MLP neurons of a small language model. Each row is named by its layer, matrix (down: output weights) and neuron, and shows model dimensions 160-319. Each number is 128 + 32 x the weight over its row's rms, rounded and kept within 0 to 255. Numbers have three digits each.
A block is one neuron, or neurons of one layer that tend to fire together. After each block is what it responds to, as a language model described it from the Wikipedia text at the highest values.

L3.down102:147081167152069124109146164120103174110114108192098096154145090134160203143121145110071137099088106165091122115136111107100140084147070064105097126045095111157151141178172083082106122131211122148160150143097134126158143040124107159121136106155127158161125123096142129125086143096125151111116103117134137159180148179119120139154131127065133098127110104136120162127183105103157137168159098147124161133138113120102088168138112112138121122137115113184141106170132194152118125156112109
L3.down103:079193094118098088105116115135121190057149115132098097154140170040167118130160126134165149096171058101112112125116113130119112135127102120068085112099151130141138126142169179159128186137156120048122112072109091063102126155096145133121132195114133099110200126121174110109122146152152122197190091086145101117112128182099120135095139094081135116114132150134065132104166117109207131156130106157126108088138153092110101085112089150115157112121117174152131104108125070149196108098143105
L3.down106:160079127085135088126149116205095186103150125095113072145196086148132099091151116129111177082078209108100118129144147151103115143136122096140135098151156118201113083115099148127150175125070158091151108147120132155147134103096128155135128159146086119086060180066159105142120140078138113169169172120136143141065138163149179135133122180167102073141137090084143164140188166132133119109098116138079161107143115116197063144134100133106182174108131144066094069139135131146137139100153108
L3.down154:146129154120098119078102113117154049146131110114089118142095121147109063143122111061133144174175150091079112183123082144156096146159136100096088130104148114104146125109133091175083102130130086140149154088125121139133129139095105089122109014114185122132123093135108140109142138158080082063118158128136075129080121159126125111191195176127126076228099095132220118144080164092100184110089142104143133161107133081113176079134150160155090127078114149140140175142097083124156128121135139
L3.down384:111154166133165043122128137131125180140161075167145089159118082074137175077113158137114131130212161126118137208176109118144113049093122096143140096123153091132128166123114165139055148094162157124107172141100125196076120131153135086059049061170124090113152127135139098169090078090181123083149150097187188095062154149136128086123147139084103120111145152085159151133086156098132106158131125132160128206097096103103137084159078120132115029131155149102107148081128133107191147140125150
L3.down529:097136127107136141134160104105177141108124130109108092134111118169147109092140130129136176134139122145048153128170172077104131146146107107148160074148118108131130176188114175143148100114076156106119198156187135150093084162108114086140152107144158159153094145121137107106109144095194135122123138080126102084122162086110123100087108143126127132157104169123183170153026147111136208102113097169176102075128136116172143066126117131196118106106115083185055120145120149086151155107133107
L3.down536:155223120080145160141151083105170137160104174091147087135091158086135073092114167151163163112156095107102159199151085161098149084177120069131123138084114132152100101175129099108108130109161097145110122128161147138113122107146103128174050074136149117101135097106069092071099161150118167146089081186104083128137104158179095132165153116189131168122146158128104137181083112094108102129144088127153113130121105113065092110111135159093163112052093105121168079151187107153138134164178127
L3.down620:137146112170109140063175184125080149075081130153065068170151143094124145084097093187133167101158148113113143089148145161122151130083102069104084102117119125141127140125167089132148182156212089086151143095177086135130128139093131178178074126120153162121146171192105154143179134123125120085142137154130126097106176163133136154128116128112110201112125141168077124129162099145060095135176146112132182108112101174145132215125080124099085120108163104120118136137119115098106057188106087
L3.down684:170115179151112060058194138137104157138128156068078120088165085085127123083150126176114162087093159100097126096097075144184127077087160108144097087111148115179149150090134118097103109145140162101097125158128134143183086136086180181106121156130108118085127175080133128167211132087148167154146137097125139158133147186113113139086124175156150118080161130088100147134149105106156157123065190155093134109135117168148134086095127105136174120078156141142132152120152128162126120191152078
L3.down785:157116118028182173137122169149112140118174114130088200163134082137072154097126157076055146112138153148108197157156156084101116171127068108190127131121121150165136121111130094210170145078128075121163158155128119121101129133135160153139122122175162150140086143143139143103106164193144159158119128212122093142099160155085136099166108101135159137114126147130114171134135154140104104114109153141231140135148094092130228153096127076147074135154177147049169057170108134114149082131151149
L3.down798:094181149114071115118151084150116140120097093134121119160103043169101108150184135153108140110153152176121111113117104096095133110111116118148180182137105092092159123146121142170128160137102138126110156121095129152072094120141100117107173087170142095189128167139133138148124177122202131081113140050110122177067088111180085099132108109134094085138131180157078170145110108137103192099127167138157118109093108109099149072164147129149097121182162068061093109116154151200148124156115086
L3.down936:170125151152156147191126144154119095163156119113111183173175078175104133173133105157111158151142145121184115133118152128143136167207166183072058149162101097119112070114050136117181092116151136151095152082139070189114122074088174101101104073101163122080132126086109053158075110138159075112098159124097128154113152124092068123147124093153128126147127156196149111152133124140171162125122123121153112096130114184141056129103146127086148144160134079184109055115101106073137148131155158
L3.down950:147042106148135121126130201155150133193116108108044099091157140110108109150124103111116154130098165139138088079109187161147168148119157114177116110122132127192125082141143142088164156135135116096123129136115136102219157110088114154097113169131119170088103142078120094119155195085161086057135159144127199184112183141174164108093090172139105077124191146133116064152131188174087140102096143130079165088123117170211107084085146077070171148143159128129174143065087135127123105116145094
L3.down1015:178119150107093134110134092096139156094153127154109147138184100050146173070128119080151109181144101181174128110094101170115163123159080096103118082125159119108125101113116098102123127120106102170134140167063125144094105108116190122127135120097173151086113164110109118101193139071134118158114176112125148144110128140127166054172104130116137109151159156132062105109112116112140165133070208123133186134099200140155096093073191080143170167100168088159093189024142148141121100144140111
L3.down1018:110076152123115159119091136129105131151152106091122120134113125064159132161088139107130168168113120083104125099125147137132160130102075096163095059169135066166108159190157122094127101110158158049134144113139131125139133122141099170163136115150155129136143144155143096160125088150133106111100173204126174188132145128096201181142084148156163130166117148106079129126172157157143095135175114130076168085177143084162159138131127140123129133133099082126218138107068065074161104152184105
L3.down1204:175148194155134105039112149203128167092150152113100051124165125118106172134126170137145133137141054081134079090098099151109158082137078163137153080085179170149167098087159111172146198146128076088122145138161095088153093159123205174144086143095184066083165178080096147118171137134121097126118097109149139119152089143098202144132153162137128141121166171141102115065153130137115138196114128099133155174125104151154130140145100102120144106125113103136109127094125107138077075165148111
Responds to: Adjective-ending word pieces. Final word pieces that complete adjectives or participles before a noun, often after a/an/the, such as unexpected, unnamed, anxious.

L8.down692:142147162130071144061118123152124149134165199131112157149178101155142157128117138082125125067176157109101096137161156131192126112147084142106100131055140139093131104148092124106139138121112170187132138127077128143103121095127100097122160157147091120131163086112084102118190075169123100149082138145108116102079176127135095156141111124128132113157115182172121217083110144078135147109097167160127147162064071099086160142117163113067119122132090144167148191114133152129075101116180132
L8.down1005:145130129129100180157126170201100120090110114163128110167209142164118125100113124079070084166153084095159117119154080123121125117166111119124180132127128099120180082130162078126157160096182156067083118192103133171148119127111149139126133132182080141072132153120169162124133152139137167103110123132146144126118108127141145133112153112189151106124125205115140213120169074092130142168125099132098155132133173090195111076134138121113138095092105091120100125181146142144100114134079170
L8.down1077:140135130114155124127144117149124129088185118158111164136150180136101140053062139150181122043180118123152114034168160062157138073166141098117107074115104139162118110111157197155093088175136154094064126122101079181098135157131137136083140122100170093063113089154200177092166176100146101145134102148089144098160105196176107178145118075159090104180132109135101116101129127198133112106130112124155091128087098103164090168105113192094111141157077141184108153065122172100118097082119115
L8.down1188:105141178121121106139150098152091163096106173149042087083121157072093146108113140142160080085150136101164121123113141141140103129175121181141183122116080140107146083140190159166131162180119106123090131144107113089174092126127160144096120151136051163093098103163148089188126125096174071136158126120146142156121137138158119111159069106137140159119128132153124161139175083150130155131044114149125144118046061167134172101095119105074191111116138103115096113092149089112138124117171100
Responds to: Compound-noun modifier endings. The final piece of a modifier word inside a multiword name or compound, just before its head noun: consult-ing firm, archae-ological landscape, 2015 Paris attacks.

L3.down169:128143141115164192162169125149197085153111092087104123169188175114155139067091147111109077120187130174141185134136131099115106120115091094141113103087143172114111116108079127074132123014098110149190133111103142148050136157129178149134134145099178203096136080179082135127109119179104089090112159166138150123120043149125162179147096124123158150141101142117146131127156157133147144188134124136103085197145124141050158122154072111084166154164151039096073157102155126118191107120081143
L3.down201:098127129110123081140115085081132167128103168073054143134063112096151174154105126125110101124144178123140154131093154134094112093150100142118056130128087089133119128146131186149165102105079175137136109182150146107106121148067111133117138133139140112077084164113101206139085082190070146112111121175170111157121067086153119125149185088071116163123101102107113112110144075149164152180139049115167069118101105162194171152160166145137121134117150125105125090121133120114125176112110129
L3.down206:133108203123088185087182168153167136101130114095132091125070153149163105122127159140149154115122162106138117135117118138141161112195183088157125082059115100135118199179130172156107142118095103101114146132119092106146220112096112126057180067058133111117119075182144115140076100148134114142125103218155134160084130116121150204117149088130084183122127137194095121106126192119107132185119158085090116184057143114114184165093120171157110120116159122146141174058153177093140098121101126
L3.down219:138176137118146134124117129134083171095131154069139121119178118134117120109131120142129151097126123093113125129139125151092128136124097166171120081113196122130174165091113104111099165156147144138208111105091138121174160163098190152160105124095147126146100138062135107105112061120191142137131168072115162146110184190150089026113193194058149140147132168103134130104119091134164152171121110131204120130132096171122104139098067159114168116063100160115093174080140146155069130096127116
L3.down296:098084090136095136154164187159131123178126077126106050100122110184077185082168149138112133072089108146135180165174146118118149128078176131165081136110133078155117110081150166092149146165146090193153164092148116121097165089102130123125067149075124106171136176166093112101135088143111093145117111130147127096157173098183098133049143099127140166159156158164138146095175140110143078166158113147167132134074138150071104092167165118170120161102085101180109114113145137174147141148119089
L3.down311:160106170133095087128155193113112128103106154113123113183157150091111084110105079134149128147172171124129123185128099138169171185138130103091159140101075106142107099139141142164139182104097140060110102149109122140090120155193101158088151044134112105188113145191095116111173171144069110097101158176125145104095067106116147122201144123117092085126134165212091172158136110103051138073145167139116120076129122071113122156114156179133147110155077152098124114147047145115149086119134164
L3.down395:136123136096120122094117076165160093052073080110194164150105061133137102166166142168112129199129171123143137137085130156089117154109119139191150172140069168126146126186142142114202124099119098095101133145111082180132136082137098115157128115128080114064137112141158114183140108202112177108141130184178139140111102119089152120122124130143149166099137130131126134135196178148105146132145169136058157110190154084109131151150197156155102078138173111096146143099109094115166093156098140
L3.down546:135121142105076136114118078138114175096084103078153088111115065110104101078161143110180166145193146126079165209126107122164146165115081115202126126114126133127097130118139077113150102100103124075128124150164145135063129135179075121143115172115167131096132113144168137138114086138077138116125150120151178146138192140111114100113097124150138130127132172118184107158148092046094113163151138081134111120156114110106178088132143126097137132195114141112120106095134132213126102127111159
L3.down618:167136129108105161079143164110181178150131071096103118137109079106135148097197117122108154126145129143071133127167160096166118167110117127146138087124152149187111123176077099078130081101149163166169146040075101072150153166130156127109194181070128185159115150100131119139180135113107094123185120120168155121130159181104230133115115179124089160094106081127116147138157118184198128150100109168185189130170107143154135090106144106160052127138153168114093163156096122130153139136142136
L3.down633:139180102097126095124110033116093085155126097066130150119131139111144123099141181149150154128137142076136100210051158135080158109092095192131160136053166077151150151170116145147132102141151162130190150107153116200124097149100121173134162138088115160105081137166186132135121089089154139139161138092102139149150109126124138122132162129130103145146125132167125098094106148133149097156124119127123172106147140124108130124104176098147127168115113159123177117106077119160255143113153139
L3.down660:133090160128114136078094122144117143152141120179172161133127129063154174105149127079140098151103094134118116115085127102119129119077125082118135097129108155107146104165123138083089143144187141098117072151174092101101140129122079123166088082154116083114104163110168142124099146131138133146145169150142163127104117096109196135170119076153167123141126132199113117143125186169051140144075153122120135161124140150177152161128057159068102052136128127176190115125070102108140119201155101
L3.down770:093129226119135099108092152125151100104085083104115095157122117132125123147171175171177127162153111131109175205098160112138126099151082158092119149093107095146082116171135135168161152099087099163198111069117186127080107157141187084140214091146138165140124094188175134096166105139076104167147117129154155169087140167150104153120166148070163134119142140092148153094130157149122153126106144088134078137147114098170153090124153133155111125176151142057109117189079146132159118104126148
L3.down1059:090141191107076090169128100134170151173141097127118091187134089141161123169119144167062138146188139117123142065104153130130142144130085143129213178116103181159095108130110140121170135090135120134158133176154104104081111126126101109084175139161086080089113198164120139127179109122181126174140188185130157120091152160146124198149156110121078089087104116087175108121080123119141097133111144109115144095094117095140169173138141104081039213097099122074132157067082131100152107134120171
L3.down1064:169111107142136026133091099057124146130137053147116093144153158144143151121120131124147098129092064084134119195173146159113118163127088078109143129164105132085118146099151073171124135103113088162131159105166134102175109184107094086120152100160092123124128076199162080148222165144144134163148104135142131201112152090092119109194136205117120107147064128121149142120107133098179126120144090144101080170113114109164192158099157086139169120111151180176185122136162136053139134119116126
L3.down1080:143153108148146147060135112131153173124127134168116094181084179111125067138148151019123127160139079093127143119146129176112173157172117123139110100121098128176144107124142124136122110135102130147174146133161136109104138121082167090123163078123132148109090104107147164132164162094146119138109146131163212157162085158138112111124146113121123149133144149160172167110096101079106107184175149111127135113141134141136173209153165107181119068158142131087115140122096119168134168170143167
L3.down1157:134174141126068136105103165136080152106067139103094082158151144106041137121100142091115099092115127095136182155132092135125108152129149188144124119139155123109130080105172167131100153128100157143071192141140155103132145138146126176150147189184140092141155095195124144155113118218176122148122118165123138109170092079164160113109140124093193110145088107168139188130172124113108137116111136150137070119128129116167095150087052130150151087019122081192128100049172096057060126096127169
Responds to: Plural noun endings. Plural suffix pieces completing a split noun, mostly people or groups, e.g. farm-ers, invest-ors, descend-ants, sibl-ings, often after "of".

L2.down254:122079096110133172149135098150123161197124081157174178129134152099138085145082149138142216182181121131147151025152116118134135158134117126142155116142103201148136092131163111143125182091078153121101190074132065092156124110098136137170162153148121095153129091055119190144103145139117124115105114118094134093168101182150137141126103143080128082130096126074211124113135215144134071192107115148160134100105106059152151106081111151118089073117144115123135112209147144114163131119141134
Responds to: Name pieces and "of". Second word-piece after a capitalized first fragment in names (Pe-ab-ody, U-ll-i, D-ent), plus "of" in "out of", "one of", "X of Y".

L8.down12:125115121148152128110090157097176161071119197038182135116146157145097166104138117126116177176131112147127125121143095155135108073129134151104143154201158142137114094092083148175130187150097121122108117155127158115124102135163141148137153143163125141166154075107183101158131074110156107113116168120129146081130133118105096082128136190125182128121110147132189153136115169100124160105122126144129122104206145174132128172179140107129149171222115141104163071132118160152127080130069115
L8.down409:113083101114077127122138092109115104130167089213125094060109141140134105140212205121175103125183163095132180147177125106111108158156137112070163167102117150173116168072142134157118106105166107159129135108106107093142118125132167212165131114097075152118118155110152117122113157077176179130117124109078122171076118113143200088168070141149116125142127106132166147125146113122146106110074104080067103192128142074138093197173117119095133096107146139112157084116088110118121099159167158
L8.down943:137164103155162121124177102107150139187110092108138135154158160152167138171221163137146085201137151159125126112162145109185138150153122166106121120118201141172149151147095134132172087090110157132131138111101107154096141129123095094120144160145132048132108103118172134145130169141137169055120151077220155151120120126087134155101099130117121085094081061075121087114116188168129147121137078078135134190154169159166130163154170134122089104092088143089118132158081113143143138134102148
L8.down983:082119059071177159106088115143148085168133141164158179133140096119172146104133131160069117136101141114130168124164064097130178116087118157136188142180199117095161192102170132173102070150168056107153130176142078144098184137080166157175147141145090098114184078123097114137098105135147113157107124109130061125081168131124106160102147113077086111089140076047108090131111197139155095193112147103170129126117128103140108076160140111092191074143103153100084102058143104098081077137090155
Responds to: Plural noun endings. Final word pieces closing plural nouns, often after an "of" phrase and before a period or comma, such as datab-ases, resid-ues, just-ices, elements.

L8.down44:150155123119141109126128108114164142097094085105143120183069116118130019101128135128179148125080107117136105150138113185112163148136128173093122130134056147104107171148055124175115146035085095118181125131092087147135142104161102184186177193134101133178097131137135111122102167141101140129121127098177097097143116109120125131177122137066161139143145108098128108089091145122151180121124158137117099139124061133109133123125106206101148152136111098114153147123109148187152152173179119
L8.down859:134155144127174164178121092133134093108091117140115054148125074116150109115134132127152092120120160122097131131172137164137113173117129070106121082142155166052067094172129103165128141141124105078138189083119167199108116098107121150153126136136114134087091095098153131130117081162164192117181157123071143084107093144138115129163122110117126189167137148089185103139102120063029155187167171174106112135141113082115203139153123119092124130090104125100165089120086173114160182058082127
L8.down1159:098073142164136103146173075109090171182029140120117044159130090106167096194197137097101147157082087111133158141158123176122112175191163134106135111125134125172069157125125159095093150164127164180141149144158133159135097157121139122161126115124161202152056146070083141091096112110167092060130147175151138108145113129108110156121066154136112090096103081102172122145111108067135134152122145167086160146137113113133138144106187120099141134101132095058166105123151161129065110147129156
L8.down1259:148182093129110127180136171121124103182141147163149172113096145156148094105139162169088153169140122131214123106128141129067086123129126101109120086135118083143089098097169102168170123127061141161155089144169174185170126187086047198117123112092114127199127094071094082184061131116113120127136164189105069135155074136115129135117128083108157088132135122100138101139137097107050130107117174115159110109139153160167135150113126156117113120085147067139132186147164143166150165164146099
Responds to: Foreign word continuations. Word pieces inside foreign, mostly French, words and names in titles, places and credits, such as v-oir, Éd-itions, Sar-re-bourg, Ach-our.

L2.down693:143171168116138138121127123131135108165124063123108146167117144082188141094096099119143119100172130145136092176074114137124168139097117100106150169073057176104103111187156122104125132102204120131107109086105154154094133187137162105111106109155103096163118154163161115089136120136068145134145168125127155126112119132156135154167160101152128132124096088169149193113099125124157111122060162067124145128129155099063210146081163214084092181128113137082167076107101105127202093118137177
Responds to: Plural noun endings. Plural suffix pieces closing a noun, often completing a split word or after of/other, as in justices, telecommunications, services, treatments.

L3.down164:131119170128133127087103182149126124137104129124137090045134128138098101163155125111131079139091144143114078135141137133105151134125118128167110099158123123143160125192093137112151094069098113119156147035120080119102148097111096150116093122164109119115124115153170129112112094107164063183131124145133143165184122083140126114143134151131181124089120122149131135129156099136193107182155180168116177076112195187138125178073093159068113120118181166120185144046142158109148116172135087
L3.down243:089097151126135125162162177124146066138108156186154107127181138151144127169091140140056150076102082114127115044141145165138149126133095119152068161164072108123149184160152153187076184150138122132140137120137142124159111160105132124092150147201096136020063063094133051133127088109159160136090053134132113188120151155185067147140140135117060136140101117103147140143153103126125158144107111169129124163158148101128156138087103126106141093104171130174145091115206130070152100133151100
L3.down250:118149116160116151153176121133120095129100154156128186085148101108016150117149179154201139114156063145121165060165100107112147138127067099088127105097113160072132166091155110155168116075177074089141123122106190187069119121073160161176129173147180138160096099079154110156108157132130150165109134123093105069134151164118170124130122080117176093130092142113108062120161202153138122136145118134127103056120161115121126121156128129099088155092118162126125137121151090123160103162121140
L3.down314:138154158051127088141136097193142121098143154108153145142150122117085155113155138145158206136142146179113104070145108127121145177136165099135121159192108133128080123050096110110150134098159122099107136143088158179106120144172165150153141215143085122124106090115158126037115162147164124094162106111151143088146147153145115104160075189121139105129141149106115085152119103177184128097174131099107099150108118111120201081156088095129129099128157116128145125130198135118141107147180148
L3.down335:106131106153124102101188100110151112169164147169134147131065149101109107140128087124149126129116139161103104094114174100091211129121135096111109127116144135157100086095216175151118119118192150143112103122095093115068158151081148103137067147149191152128028105145150164159224155049126151092146076130063149070157134148136162141169130122107130115136095164149096066147163155168150048071160088095136149124150176115157074116108119153137094139137162189134154124106111139161218107136158108
L3.down498:208154144077118138114151163105107150158108125150120167171104112107120165148113119170105096132125074145155152132136128061161098156170128136150078058146133136152089124095151159127074124152119130071151136132146112126116120155077101099124099076115171100167141127143159088107089171191120105079119191193121150146144157194120081209098099094143152174121122127171092168131125119116070137139054154208142118137089120182091154120125112136134134113093169179157103115132158159121088143098099158
L3.down731:055109124068161117111123184097132132153055055101202096149186152188192148145112096144079218092128131085145104180155139155107121165155105116129131086120087137124112123152130148128112103120133137104134122144095116163117150082108107152164160128098105091160091107124096126148172176138107144184180129065115154140174084122103102109156196170056075153120128113089113114158077111131164075127143110165170149161114181105116096093134140130092137109136126153179107071157159128147138106121167148
L3.down745:111069142192142166111140111137081124059068114135139061140189147117107141071106162081178142126098090110141132104151175122121096190151126161164134145214087123168109045148102129161149100124153112139129164095146142192131133111129133177080091122144055115096102043139197089123084096065136185144115169096115175164176111149063105143115148100130099145203105126117143124129130113151160162149172100124082167140092193110176106145057192163122105126152159125190136144073127103123133175090120144
L3.down844:118089092073101162158142144193112167163129088078112079148157102103108120139140181138156146138096195128108152135148128158113147119099115104123106083122160119127152190144160151128112144123138152115109055176112130082170129138174150163124102112155134144071079116165078066074160121155120066107162137136186184164143143094115108117172117154135167140107096105132115135194162103095109165117134158198148079133101122154109109135102033113168196104078161088130130132108124118136140135110188125
L3.down883:058111106139140107168110132117096107137085082124137045152100162133111132171055145098134121100166166150108167149084161104149125139145155148136117179095098086115079090191180117124146083122101144120083118123103141083125109105067102194116081125151183092138099100146118106130123135140112132149114100094237168118142124136168096088125185087140145122148081157129167160141137163164130109161148102102168117160156094146145162152137167105129138192157121113185125102155167084094118193101133109
L3.down891:118055102155133154145135156140089096137181175147138145094087112087125132139111086113113099159098161148112141128160133146042137124166153142111146110171088123136101113109127156103129103157126106124164112089108120113078113140119105052136124165174108104086120131147129168123113169069154111105203185136149132104127167171135083063110094147113107126082180155096140120137135096165172094075145101162119114106087102097133130121157065139071121139154143148152073129159204155068134128128147129
L3.down895:053144160142054088157072152108098140093152106102096201186148197072095109132124136151189152123157161091147116100148145118131036098084142044084135115141103129117141157088112190090149108156082151135157101192148135117136145139126098128090094132086123121146138097132161144153147102192178152093131154140152186107144088092100118084145079118071117208097113095151141166194150133120121132134165111146128154142091108100150115077146148137060133176202116085179150111163161139104194085114101169
L3.down941:117162089100125126139185109140084109128120199208156131122155163129149166156142136176098160131143112130101099133125114144103102170154080126177119136110154072123132121099118080134129128137142109132129117120133099079082028121170119123136126114143083108168156170172155144183116194199125116092123114113126055073189178180115117148178094086129168147117148164127133163104146105171135128109161138144093152182131128163146135148162126177150145082101104181108160146136108065110091127068075147
L3.down991:113184147108110151052046106134153127150146123129103183136157087174107122157131157152113105102080066162110130110107136057123153148136137106141149160108137125115098116180156132129112143093149132114076158133182072158140125108236127164072127135121166094146118121123123200094169176089139150109123067092166170104129107162179183060178112114170093146135165161165104105104115108153138119127165126106141154125177165086116169148139165160077124164145104130102093164109138085120083164117110133
L3.down1172:056075114121132135075083126099085160154118121135091168155184140090170073157108121133160080105125133109076058133145132115098128119110116083098143101186051160136149103133056094132103191136122166108129090185138131126108200123157158202158117119166145142139131096165122123155107135148153163124150097156133150102162082133118072175120142122121173101132118155200090179090133129100179131146106096124105131119080115081125150158130120143204161161121124117104095127105173146086141136155168105
L3.down1194:111152120118152155095150086136137115136102149153075171104148139160132130141133074091142090077084108109157142064125156096133115163152162125119141111086172120107164132128077103148119104132173156090111139121139129204134088112185106071145154150090087149028185126092144096119160154068180090144109093119116094145103148123105142115156164108145122135094102134151107166086128114168071122085152144118153131126155149133072156109134109037114174152172129110128164091128099090155160064151128059
Responds to: Second piece of words. Word-piece right after a short one- or two-letter word start, often in names or list and table entries: My|an|mar, O|'|Higgins, No|.|, E|arn|ed.

L2.down889:181154129143136143049120154111088160028119133124101118200081160101063188038105072110149084155169078112143131143120088144128151100120105128165128078099147086085142134126141063160176149132137124143121151097105136068155109176147137140138101113140084119092234110110079127111166123118149142158137093139213124124084080101065167110135126140124144083097110151169090078106160133111092127141104172138139135111108148054151130129121099125137124094127142114167112110112136144153110106205131147
Responds to: Adjectives before nouns. Adjectives that modify a following noun, often the final piece of a split word, as in Japanese, independent, pink-pigmented, undergraduate.